Weights of a small GPT-style language model, trained from scratch on English Wikipedia.
Architecture: LayerNorm before each block, learned positions, biases, tied embeddings.
MLP neurons of a small language model. Each row is named by its layer, matrix (up: input weights) and neuron, and shows model dimensions 64-159. Each number is 500 + 50 x the weight over its row's rms, rounded and kept within 0 to 999. Numbers have three digits each.
Before each neuron's rows, "fires on" lists the tokens most often at its 100 highest values on Wikipedia text that the model never trained on.

fires on: "ul", " and", ":", " |", "er", "in"
L6.up122:445574471424538582587483444523491414514418486442440471495440473561553441477582432526467442586459515545530535457434471476508514465523534446476577519478495476564586505534540528571457556580493547518509489470511416547477509498470508605536501611506449556470465448538490471497517436484454467453

fires on: " b", "b", " B", " T", "B", "ide"
L11.up5:542577532505509459528504415591512408562534517466505450537458456479395493502516450411528511561533498530509453546484462638454550450501420435472504507550391439510498517448528401386475424453454435488417509470437510408466583460469510490486516590529520581478637519387504502507507482435491455432

fires on: "our", "oin", "l", " Pl", " Pro", "on"
L6.up154:478506555605554541485587454494495431505594489540456519458455548486516574538486459503451432532505518512595456537491538406580480461462520524521534497491487443470477510537535436526475469536449517589562500527536425537500405538569478525424481452555507395509490482491514375490467593587558408404

fires on: " c", "h", " un", "ge", "c", " st"
L8.up352:540458487501405512509618569539526590510492517570585441474444563392424480403510593528486550488445463494481587580503518445547528581503531491497501585572483463464523514425459492447458484528454475548555547523634402530471572390498540530521492392502485462568492533528435477531486556536471498469

fires on: ",", " that", " which", " de", "ath"
L6.up44:509582529530466512543518484512421551518479507449520434508561507502477507385550503587547510528385457492432437443537436536524577558558563429563517577392616510459451487450516598447429452522444465522478507545389535558555498545464402491519446482438515490544499511422461497451440563567405454591

fires on: "c", " c", "ur", "oll", "==\n\n", "r"
L5.up137:486399454533575485465569385403494468419424591496538489529545565477504490528506550493537442450469501475476535468480546523466468458493438438405542524518520468454473467424439472477455550563518493553547570589606434487511517487538489553611390536450426492550438514504405460604470587427491525470

fires on: "″", "ing", " ", "id", "ud"
L5.up511:516524503436577466524521578556390542526575493468547484412497526497547500583485531445507454407571521517529529530450424557526508533510479489469493460581549574478451492479408450648539485510586504461537491597524455460523409474499501472484474525591539427514508431467536438489500630560486492488

fires on: " of", "ce", "ing", "id", "ake", "ile"
L4.up381:451458481494488537414575506544512517549541458478477505527507513527427461544498586503560405513544558445533549522464410645473533455501469500445537622609455456472458522418459635432488487532581518472470444543573518413571440488444513449385428482533540491449539491501554485431485571567565541524

fires on: "an", "ell", " ac", "c", "us", "ite"
L4.up518:472535475503399658502517529451544561410502528427581516508533507556510609507434520522566635477437551523473509613472397468443588515442618477434502520472473515454434478487501543440457592431566520603502520553533481454482553488446551432489518443570523529503524514486496504419456509463521533514

fires on: " P", "==", "p", ":", " p", "\n\n"
L9.up458:525494534547458596583530472507526524464533466511606486521469467515539477473552525520423587538625458439484406454478557530419608555502563550566601458460490372576458554435481562493473461578505440578459614549603425527493487576415522479483412568497433426520451604504385515570467446461518453422

fires on: " a", "2", " Ch", "m", " ch", " b"
L11.up466:482422505486478497514485552457474475470529490379503530591497452591550496475437482549529543571534566518491504461370436539399517485454480498546431504427577548553439569398538409458386510509521498492584393527481508460508500526567522498507574452441498552583428513529526526536508587458453549530

fires on: "le", "ce", "v", "are"
L4.up11:422510577479471571498496517664474470460481477479491481517531454493446555509413521447419395564508521479455470467474455489440515545544594439572556469569517500463459548531570468560552529552477517529408438508532509505578538533475559487468419472554402433563535535499506537574465541462401453525

fires on: "b", " Ind", "d", "ov"
L9.up551:465516461583514513492406502475475568448508526534407501519483517423519455464513514498589571540489571545537496577501453479470431462423536455554477541469538436521564446422379479452553639484489537573538453470518531425544505577543507444512425465476514517543475581484480463544519540547422414463

fires on: "ord", " for", "ar", "s", " un"
L5.up347:492548574512508453484593432454537491517482467568518441446558445421475588439433539540466503485580530584464472530567487554564512512483500622473473488586434506503466502464479427499503553513542528510528514570426521373494587453476452444516609507434451489517533456515542518434535478448471438478

fires on: "v", " acc", " dec", "le", " inv", "ec"
L4.up78:465363499462500646498431459423486480432509512467455503511492491484410521559476494522561497529508508497471559476526431500507499436499538490432504512441488477491481474529536443558559557417568488664503560520534562557526476493560543431515558619501419453455537443456483509628396529480566530490

fires on: " off", "on", "ch", "or", "m", "og"
L8.up84:512389456503437470505525512545521549519491547506453531563519426582487446471536420474455483470486493381482491479501503426531451569500549574448541533464426561473510531510536558486488500575547450540515514501478476437502569426492427532488525485459477330505530518489444506548457581551529612433

fires on: " b", "b", "le", "ec", "f", " "
L7.up444:539500553510589515536498406551542527599461447564425443480526513504502525579431437448505517457538516511550463495496423501431543477470412508483505485502582536535559431475555443408533479455564396505398524589386510473499572539510488450559451509499460435526612521489479519568526519459460461426

fires on: "r", "b", "g", " Aust", "ug", "P"
L6.up364:459449468503499537519522415504475468535516596537475473514540516400495475435574507527530490439526578443530586495471495492456514424475468490409583494566440590493489565398451487477602539588520548549524544600512513447458499555448487508523540432445421480466528514487536518585466437507443509472

fires on: ",", ";", ")"
L5.up570:559480445477537477510417446570535473543528487523523445517431514532459549345511477453478468629496548540481522517461551532468457517508419552483472518605422480506503504424525530504436575482532508506521496516486446616447518493538483480421490483520494428508463547524473598548447610571469568540

fires on: ",", "t", ".", " ", "ne", "amil"
L4.up562:602479384468459445554610420502490457497459506495566499561524419575464541535487498434496538530440474587436434422478516409574438429467541583421506455411518520502553522451564542520481536467472485459495432551535499563523489545400568408462470493514496534485600559519500560427534452564432514501

fires on: " off", "ear", "port", "ort", "ue"
L4.up92:543441479504538503482418434519551535555471585465578507490473538472420590558465501496482477526548528559498406503439459426436445530521482455413527515491540533413585495505520481415563433516498434462511510503455423521467404517431547469559592422513472590442484559501509461489448517530501423485

fires on: "c", "\n\n", "h", "ell", "est"
L4.up318:576478503558428553530494463519587434573578573525561519540358476485447484482475572448534607504502406555470516514392476463447489501530520528464474513429437488473551560467477452370445568484445461529463450453578530537461588521467524486501424526600440504479558527440485432460454513468483536539

fires on: "e", "s", "an", "ish", "ual"
L4.up463:517512495530471540444447441497505588471403486578431503509480492473589564454520440462526525528557543471484460534465557544538453540515475502555520483433510509469533537495452469467607506498440466511543497451541625519515464496492473519538488421503477424567440382496469572571461512485504497578

fires on: "ie", "el", "y", "ell", "amily"
L6.up446:416480527498503535459478500579549528593424487525502455468526491516509551531475514520485472457488580579488458492446594449609480427410483486492493509577550492485472560403421447383496549489505509560529525513478385579575539440547545425541468502580428471438504442471512491508505477487459545477

fires on: "y", "er", " in", "im", "z", "k"
L7.up376:547505515449486586439480504474502542499477575577462476513536489520479413469601470510570480417527504518489521535400496489521574500609514519500527470513370469541550495575566430547536380535440489611505462525487451513463473560603412464431487473561507469554498469418500517530452435462562517465

fires on: "0", "ter", " =\n\n", "y", "\n", " pre"
L9.up297:549556389474524588486543568474534552516508488439447509462572529505448556571363415566461506444450552490454460450595483456553462481453538519402536484434493518430400497459507516590508456493468482440636427430488494522536520541475558433603551470466462486553579461422500572465530531551572544503

fires on: "el", "l", " v", "n", "3", "ol"
L9.up17:430416419555480542512480490541451510543577557545454508424455562555448538549568467527541475596538536437433565576436475519534461487554519549462509574561528508543557532557482504478475480565491523472558482446505444498539472471470453482487551478484473485472488471520442477356614616504479574580

fires on: "\n\n", "t", "an", "et", "ut"
L4.up236:489508540514444526567565459550496562446522472493553553562490457467495486495452472361542502470469564442467493470480550347486617578464531539434488503470506449476517535422536461553407487507497527545508507448466509511481461479569563485536577585561604478518499516561394483515485511500443521508

fires on: "y", "an", "re", "ol", "im", "ul"
L6.up610:456537442445441538474592479506470437503505433480382524499524507548569476612582491467511557584547513462520605439478444533523480480529492542530487582463470563489401565431523404397503537417509484440510509503517435528408492517468484561553349379579502443531552595549524553539532467482502456458

fires on: " found", " play", " not", "ell", " serv", " mov"
L9.up131:585566444470495381525429466536478419532498507454585488541495518558540541533535504422472551487569630463490469561547531505544505445441508522513482528502499441496546444472535456501430579463528412557539490499476589458542544547496534469485514487406452494454575491507499397507518538534537440528

fires on: "an", "ad", "el", "av", "ol"
L6.up621:557475487571531411544464589568551468534382537486496521443528568539495490461518412427510498586469515514472583550465506527514439471490429577467488532513537501418471455613472518521554549504444525580542525397503521458480491523435428440532446409529405582637525464450446498465576563479513476513

fires on: "ite", "ad", "ist", "a", "ank", "ia"
L4.up319:566545523510469523521468445439483442466517579450490528453549495514551449584527619448476452548572543538552465520460437581530502487406547597484499499468435506395500529476476533560497553597460437470518590444559450459489471403538496563482534508462507462553527532363550496505380473479372478552

fires on: "ag", "c", "il", "ince", "ber", "ent"
L4.up310:531510461489476542514466462526540628554518535521420467502522456520493547543493505544457440500402550492577532527437404605481596483414476462535532496492562475527466418561518552368542497487528500515494573564474519412590528527431493508451487525552500518431497361521526442418531423593516508516

fires on: ",", " where", " when", "ile", " after", "ever"
L7.up24:487589488597535476457447493525472482580475473483453487457450527574472414478513521432516512516529539441458491463559467478489544477608549435479500487384562415475517457434436586434460492439497429526564522611478521510528441469475495436415544463436506455519506437509456393559539472589529499613

fires on: " more", "it", "ing", "any", "ri", "r"
L7.up155:538495479555500570524454560582519499519491439518466560530479453467548533528478536417570494493536474521448453446540486483475414504496482418462615470591495468520440501478484487539505575559469471505513415516523541393557454588482477497492505460498454404499545534510511417374400487566532464561

fires on: " W", " w", "en", "u", " dec", "er"
L11.up205:488544564525427516501659559475423493492500477526452495451493513559465466546403538430459487429558462539530471358499568467494412488448497473508494558478539559566490415526533444555493544444480419454533470451499467509547533527520345507497474540509485500558480400540538546600486467579522479451

fires on: ",", ".", ":", "e", " and"
L8.up326:512443492598505392521486448620497492453561558554533465514571476482465378467539409500461541613498435586473527614476574423510552481507494513521477489414434519412503538466451529508569560481478459499457541521432514578427503505450429430497498539505570484484527611525592563479542589510455507559

fires on: "ated", "ad", "m", "ow", " is", "c"
L8.up572:499466524577448520454519451534456455383438585482505519493477615551416589437459477506557526481467472508601452457514465641489397543469583560534615475419489523528513503484507513454489577440489426480558588477416514563484437492532538495529454460423485504551579443622507511536498476571438420486

fires on: "ic", "r", "ag", "c", "ur"
L7.up556:505466541491447427468627483430414459547503505526516614419560540493540470437514548551558552542476471502541515507471527494550543547533577547401510520427548470463525364446480523476504588570528571439547521541434518457538495417449586554468399490449506467582458519530477505453487529611416407477

fires on: "od", "el", "d", "O"
L5.up455:369545554450432473544528520485426547512520599481519489504492532453525515611576552509582465464559560412403572496506455515506467530530550482417457488529488533416546524522382549523534525518448539455470481523467419541480499512512483399529479496378370535615576463600510571425510432512508502528

fires on: "ar", "est", "her", "er", "ant", "ra"
L5.up419:517569600398534506548507423499473491500494496488386499569520492556446442550485520489467529499540508506438567439535519604528427536451525531457553466528541458465575492447475431533442585461504514515535509510469542505467542517537550484512487439476447489464529467464454461511594519576555441526

fires on: " of", " in", "ed", "ing", ",", "il"
L11.up214:508588468578560465488453455509489582509497505588502491469544446536421441536567516592536516542568572491489581435506497545448535465479450471477477524458563457509468448457457512519406458507503435539524570511490515498516567472516520483535507481556384458446445535441559525484417534607486506549

fires on: "-", "r", "is", "us", "ch", " St"
L11.up422:497401392571447571447491552504490581500534464510508561484529488529467424537547575475579481498508542513519442485467469489552502512506549482490395477542480533453494474449381535488599524499442511523561436508526401441517529500496533538491538553446548507479495446445472468500506483517480528489

fires on: "t", "o", " att", "ort"
L9.up232:460454446419459564469431542585440563494505492470469466460488518540492524438477535476437535515498525515503482456482419483545477512541513445503477534514577521518511561482524466530507447497493566507400524429550411379568515516632416457482602561526440498470500501600603450569491494430564545491

fires on: ",", " that", " which", " It"
L9.up317:435508533534572492542571576516547563445512481465505457506605510596496494407557497528487542556452494524517380443534565465418442442462535463505546500494468559548532540460482440404480582537485507543521484467413561477492482481522530517472437577383490457484490496488511472498573456556533514523

fires on: "er", "st", "ent", "ity", "areer", "ri"
L4.up377:461404502512451481499495480457477588551449539420443454526517409528508601460454571522573542589438505552495502484550451428537429390440476487493456501524517493515530503524585429527434494487462563434462454592534482535513491553552469446510430544476481446467522502535522549439533523406410506534

fires on: "h", " h", "b", "ann", "ot", " Y"
L6.up303:514589549512440464520461571605547563558503482487434468566491451472551524513462588460616515514505508520449441554494533410416577489568378483525440473465544489537504501494483483525557417508512383503402503550499522519565476500487509531409460454387438472486498543505499435441456590581493487489

fires on: "or", "oun", "en", "le", "re", " cons"
L5.up603:529571419495463462569466519480524489491414400581529366615569511501497580539512524581548404490482513498512464480611562441470451501484540470459514554453497508507539439473604493557528524579517576496443543499545526425423472460439592491511512485463424483469559498562427599415463522495495490508

fires on: "ast", "ad", "ant", "est", "orth", "ent"
L6.up409:539569530534574449462455425541486525417485391518453470606458518552563515521550430559498553437472526452508514494549486557554426585510470584504477482484416561459550463459519436505436517519429440499474470612485531435450421424478456556527511490490487529565462462466436471443542544553489437476

fires on: " ev", " w", " t", " M", "v"
L9.up38:584445528549547510490422511579523390568551528515489516513500485518447569539529492433471578450465536489489505659494440605487506476486489492468487559487525525559558539496519544480530503477471483591521482452465456506538523522468545447508551568482539481460496524431501484602579459479564531541

fires on: "g", "il", " pol", "n", "ol", "u"
L9.up309:484531462544479476418507573562498513540461532443580509431435477562555467546579428435574547515563395492515611472392507551488387555469470507467540563432535443530544510518487482540521503404608573462445455487490486545499386505427517492542507461496421516536445487440420529523571537476497593475

fires on: "ing", "y", "t", " between", "ent", "e"
L5.up626:509509540576537490505497570584536507488439570522541529631499435535473434627566581488541493505513564528462464463547492504530512514477418402389534618556543525377443505484514563424541442532540373524491483451455485450541536428541504525480543479534494512474513529374533462525473512573461449529

fires on: "ing", "ed"
L7.up311:532514443491553482449480485569510494485480474561431471576589485457524592465511504486535490505501483496412498559467451467469477462551555487447529532604548517420425457578498475530538579447449526573513495508531448528397401528474529491505523410541461412393503479555605471465398508553503542573

fires on: "en", "al", "ay", "ail", "ly", "ash"
L6.up429:505556573534535509544505470476473465518469512525429562513514473509486543479451481478483468579514537557536558523529503478509420576562544514549537471429469570623411454509417485504504487542408527481558424505513440437560528441484443547423561554475468447479567462459469580533468555598498495451

fires on: " d", "p", "\n", " D", "d", "D"
L9.up118:557543444501468421580514473541514554493543510598449447555491531322481500505431485595473541554652540552516460505541461491493448518599491456496503449433459492487465522474481374562509575496486499463531540507465471550501454523367514491464517566438472518536470512482541477551503518519542545514

fires on: " not", "v", " ag", " w", " con", " dec"
L11.up401:545510498474484588524499512466497419457584497549531586522484487554554557553478527426488461524560469556445454579512580496482496490533577481537498382512512525493469480496526481531616563435572432575506541468463485453488411513453565493425512575473375516380594467480493507576542613563453411416

fires on: "er", "y", "ab", "ap", "ar", "oun"
L6.up196:500480444459546509481494462554506393465387509511474486401454495428554443461520392520508482461507508510515557449432539501432528494496535521425564523456443512553536447569517412545517448455460468528533512530539450569497505473537547496612520533467521453602488444479581503493544474507574601535

fires on: "ly", " or", "k", " me", " be", " qu"
L7.up124:498506678546593539457514490497569529448529470566496408501472446487546501491601463522493425441484524532493517454454492485541416446582577600523440536459477461519464508531545458572550468501461497523494443596519458473541541422436500519557524481489570465459511540445509562537474441535524532451

fires on: "–", " (", "ok", "c", "p"
L5.up382:608624481378401492554505527501472478426499405530505541526531543516515567514583450437497607511553402520541491528442509496495484564558577495537515445482473492561539534500533553450453514596484414443461537539439553500465447420562480446499439506499549500532564432472533491434452542548503501483

fires on: "ut", "y", "un", "s", "n", " be"
L8.up446:493521499496436547544472564493417500542492503571437506606462536477549544493458519552467659533502503506464460499407536569360559463519502501521522421497497472493511472652548501608524558460511549477561616508514533509559502489530502474510470443521380477400446426514518500540504480543455524479

fires on: " ", "ation", "ers", " rel", "t", "el"
L5.up514:557438463525528483566596409474555501451502453472498447536534480499469534620590499461519517478631452538482490496503538389532447488450460651491491532520514467412483541469576565511376484557471486528443517463540454444487524533468506463522469538458501523455496484553447458502629503444432510507

fires on: "f", "le", "v", " |", "ire"
L4.up529:406416533479392536434447497499597514510531457496429542504502420577438505575461469482450504449438573461521467518481468406457461480636532459529392557524441449539502420446667448563485470519542470468542498510536567557594505520493513413467470475520415506485505485478524519474536544494503503587

fires on: ":", " f", "ond", "im", "ul", "one"
L8.up357:462570482506505560520541437511473419523538485506492465468515572516493525531562570506440554616568532543529549573484519401455508515556371629461488459494616432503477455510558488471549415493564468536490478436525449455475474493517500476560412404538503490505396530533475437527513404465530458506

fires on: "eb", " D", "0", "ell", "d"
L9.up413:510490498571463475581601455564443480582571514465550565581492475446479542565571500564558511559498508560443428538498567360551491472393589469632449525442377373574445474416584392472484514545528480479519529489516504459514529466543463464513553510516407398493589479532515527529483498482514426396

fires on: ",", "il", " where", "ile", "-"
L9.up274:508518512450522508508457509480556455472540459503553555447504509475497503481567525517618527505449462544503521577472537446468471485451526481489523516538525482501500544402486561451450538539560512438487503431477420491655449426473505418407526503577524558545447513489510455532585521537416627533

fires on: " an", " pol", "ol", "n", " c"
L11.up165:520522534481476565514450477534411468515467533449510493530528445467571496530453414412579454526475441496553526521424563503429467436524538479498435551462464585494448443530547532495476556480571548431435473624463499559440447525456515473508471475461499537517544549473457520676486541518457502364

fires on: ","
L8.up365:520594458514556540553405532587467467527537425489563481543563541533539536485565511508597513556406419522496427431467495431421490497558604540424458526380475537499519556391500562473496491430515499571548494515422441501544484409472548466442422486490472495458528445423423487503542501605423633508

fires on: "s", "p", " s", "–", "g", "ig"
L7.up411:481519539362439442503492527506504598502534572585528489503524494503428522478529432487492521486523447438515567509585415503416489595530519501486504376517434483435529538521482559463501447559530503444463458554460522611437492463546512498497439515512467438502546432398521449526499565520457532492

fires on: "z", "d", ",", "ens", "r", "is"
L4.up581:468529488563456538503440547560549517514499487514437439573537425589443470464613447507514545556580491569448519472534439584493502438544575554472470531552469561486433442454476461386488490603545403511505411481493511526521514541434504516467527498417547530509569473461442587494447515473443409449

fires on: "s", "t", "it", "ous", "ts", "an"
L6.up2:566380519503515615431567497502463608439503511470540460417451430527508568450637421402536513538538450583526478488510427478393496549449482558502538523550573498478464555498364517513539495462507512465570530441551543507577484495570553480543504457489530420478480451505527503533367512435518523537

fires on: "r", "ou", "os", "is", "ro"
L7.up351:417473468552442501531477495546479510455489526495481462544450541606395455493597524512605457479535427378529505486444415379513534608552507457490499488397523454424506473492497582524532511511476437530533552516508491524530579529537569503441571521422469530547472504468514444500443515473492545503

fires on: " ch", " Ch", " o", " pro", "-", " /"
L5.up143:466496553442619517483495545501520486519596561536378534556532540557468494436462550515500423616483612526515496478381425555487481455538457499470488591505548557484508564457526501532479562551490418443483418514465481436498452542525485502545495529444455524516616509478469474592459463462521500456

fires on: "en", "oun", "l", "c", "ic"
L4.up54:505557542489492563476512525502557506474430422550536487583471518581434500576506471613471534467497537418542479461405528480481407563420404497513437482467451474504516389496555529370547522564503514521511559399521506453491553583446617514526431547570500447531533475505397451445546464512494449473

fires on: ":", "ry", "s", "d", " out", "ld"
L7.up218:488512542519360503423501524403510526574509501452500470538428434537496485483581478509533442552432521544432472483514560470445447518548597459504495607564502506503498484511483551576406472442454477526565548411477477550517536510338446482504479507474509399490596459430497496500411495531510482525

fires on: "at", " serv", "y", "ut", "erv"
L5.up552:506520507543460571480471474572394635429536525513484584583484505406458495598495551475462566480501434508490513498464538501514505514485558522552496491463427463525458493543528499494571510483489502483534576544586489538462482441521506474581525505589351489534552475488480539487529507599479589516

fires on: " B", "a", "b", "aj", "on", "m"
L11.up487:515501489437529471439528544522597458495404566498445527501502461500510533461607447506513534458455444525470478471491506555549484496398478481438573509429365551462451491496506457511569397444536448608586530460433580374532511463599498488536527526542425439522505472519464388478485432489526571452

fires on: " m", "rom", " ind", " M", "ov"
L11.up451:484482516510510559565504550491497499536466564515458438458510572421477415482445505560604575501489556573555527561531591574414378440553535444513558508441559410524515387405572563495531504385469496567437483472533432512564537518490532517517459581459460482456527493542548490521531526520508520468

fires on: " off", "ff", "ov", "el", " A", " Is"
L7.up321:478475528504461412472521483615454542541510447524492528513558481430440523516528537546435565459457537462550540478427493538577487483495552470612515487399468437599571416511579476592403466549535491600509487489552504526455556470557565426617523448505569490452520452490546523498445449441440524479

fires on: "ur", "ic", "er", "ation", "al", " Br"
L5.up163:510553385458499588488482454489432485566475545318394515537458475512494418562446557437483512498554512482566500484462556460498441573460482599524463511586520592459475433551464517543566505478489561546499462558444430543562526536578499448516451442453437477452539494526448550539513484475489513517

fires on: "ro", "c", "em", "al", "cl", "o"
L9.up125:494492486496507546521435488513506552485484546541594408488518620596411402437559520542498570471483498429494536453562590400545513519482503434527450529495542522530431431529460527555446490557563462532532512581574451474516405484597327461415503513421482527529472522516381470473527519516536541442

fires on: "f", "ff", "et", "7", "F", "ut"
L7.up239:438519487451496472469482419565497596461456475563565559450515473534465473456501494377545507538441491440495489430484510563528567588484432471392538411432539463498487492551479529512498533519531538456480446455555510431558504380504555458553629485522420572447516488590546439576488533475456566465

fires on: "y", "ing", " for", "it", "ited", " of"
L6.up584:485541399584520403549487467555535592523428537527443457587529547494435390566561526421515599475544487549585494501523537581517587474532463498456521522501548493465557522504478517481514406401590436493491539546489476501546516484416473431523484455513421495434577538509612481470507470474483558529

fires on: "on", " H", " N", " h", "h", " De"
L8.up450:459505576579413578479415430500500527531446456544576424399453487477449498523495492490531500497472480569422466549450559494506592452497472506573498447491450467515540530443556550411512481508542421569583569445545549527515530455491391503454474385560488454470444591532520468543571506516534518563

fires on: " l", "h", " he", "e", " h", "en"
L8.up557:483502521572551552590407568524551527512523493509533416527410517510455453523453464516451516468455465582563457533496515511515525473538508524497541501469496452531513548452464485424441561590512458452505532464514520553563556488534527592526408524549450522519511543499473513459534481485449514504

fires on: "le", "s", "p", " p", "ut", "g"
L11.up412:438507567529562541502507545492512537567550472616486420543459445409501490438620549469428562491570515470420528512458518470487485553519483468467484525553487534442462547516520535497490477501557524555572553512584430491490567451435507412532508504456430544437423430499523487442473456423406423531

fires on: "d", "bum", ",", " time", " sing", "s"
L5.up360:431583418523493466470540552563489572548471541536530417504525543582489522420573567532519560484621517587500478495482447569480511500523500551468514511461459595468473536416526491473442560526436481474509513465431479590475503434441543524493417471503466530489555478476538497577447551503456544548

fires on: " b", "b", "R", "B", " R", "ount"
L11.up345:498518518507503450516621411446512443524561516492490423516481437564496499568459476416545451585551443436462511559473553511566474438435377489449437494470420486480484541477515342321498539511557575597531506482482584452537491492524551543560484608495410497463515569511476598522425547587456566469

fires on: "id", "i", "v", "ad", "at"
L8.up261:562534501580465567480468404540513463400494451540525515510545502505484530503480509536510491488540467528544454446432486558491432493374559564495438605520571482498520461458560446454495521517501569470466571422538561472470436471493512477547486423509545516529352555443514533552548515484501546497

fires on: "el", " its", "re", "w", "ry", "ip"
L6.up302:433488541508487390503576423508523503514529522548491460498649553533495599528550626565468431456458511496507616475510472553488452535470442607444483461539420549462387528523427432509459570494455533404527497492571397513480504521497476474563545492372455481539478540504476538428455470513557544532

fires on: "p", "b", "s", "r", "t"
L4.up15:476494499501474562479542534440552466575560557548629431549454525417574321513587477509492588479443535489499518423531566554449480524558530475458565539501475558559477564500507517505505538470499474540532476508469550482506553440547538514553426492487479400458489495538541553527454477512424437552

fires on: " P", "amp", "p", " p", "k", "ul"
L8.up74:543442481460511592419573484571497451439528524567522507438471469478573489456508493555488574535533481447454451457441480563433441526493455520570483490478530470465436495507443513457492480613493529568441512475555416480447478506527423532420424419518542451560528539523567452477634490461565519423

fires on: "r", "i", "c", "l", "ro", "um"
L4.up508:569484486499474594455470536501488473568523533489481517479537570451449348544528465484530536435479519436549520446442508456578511511442462498405468532553545527564436402404461527454469513522518445645520564579493417522517454573564499533479390565443492519441487548553460527501462577438480407537

fires on: "ur", "ic", "ular", "od", "own", "ed"
L9.up429:533493529527413484610590543505353396542523543543464452448455518460444469493532529383504495524595495497555576464467511497529438558499504561460540602566415488415514431479467410524481554526515564545481497527510494512490552339573593485456502507512588508523615530505627494520547550505466455455

fires on: " ", "oc", "c", "ab", "il"
L11.up213:474497453462512618574479437475539511574591537526439451578527405468463509545524429500525462521418509507418510516483510450505512538484605412481471390573443430499533454457532502528484511500491511474552497526458427420607585510479574499538449415514465529496505420482508429448433455468494550526

fires on: "am", "ing", "el", "d"
L4.up356:452535497405464451505517451498373530604447511526532452490455546467527492505516555559533473469551487498441455513472462480567544424481538537433553380488473469435531525561451556485550553485558531564532491553502450366442539492533493604538541542479493484503595465576485420514458480466509555467

fires on: " h", "h", "el", "ell", "ail", " rel"
L11.up430:549515448557480503481484552462571407600454552472551458443482517486586559541473538471551515542423569591483471481513547520463524484587428487553573483491535467549514473460481536573513490517569493556575513422454457449572485499532411459546520368503528510557531513522399437479468596546409471495

fires on: ";", ":", "ed", " of"
L4.up397:492426434435489590506628438555542585529469552545550461548487439479490542380528447537504470617437563532515501532503477480547534397407454520510455568512519546397503510481504508491463494541428526494409473510505502561546533522546445474502503466488417397486496517555436486486518535405551595581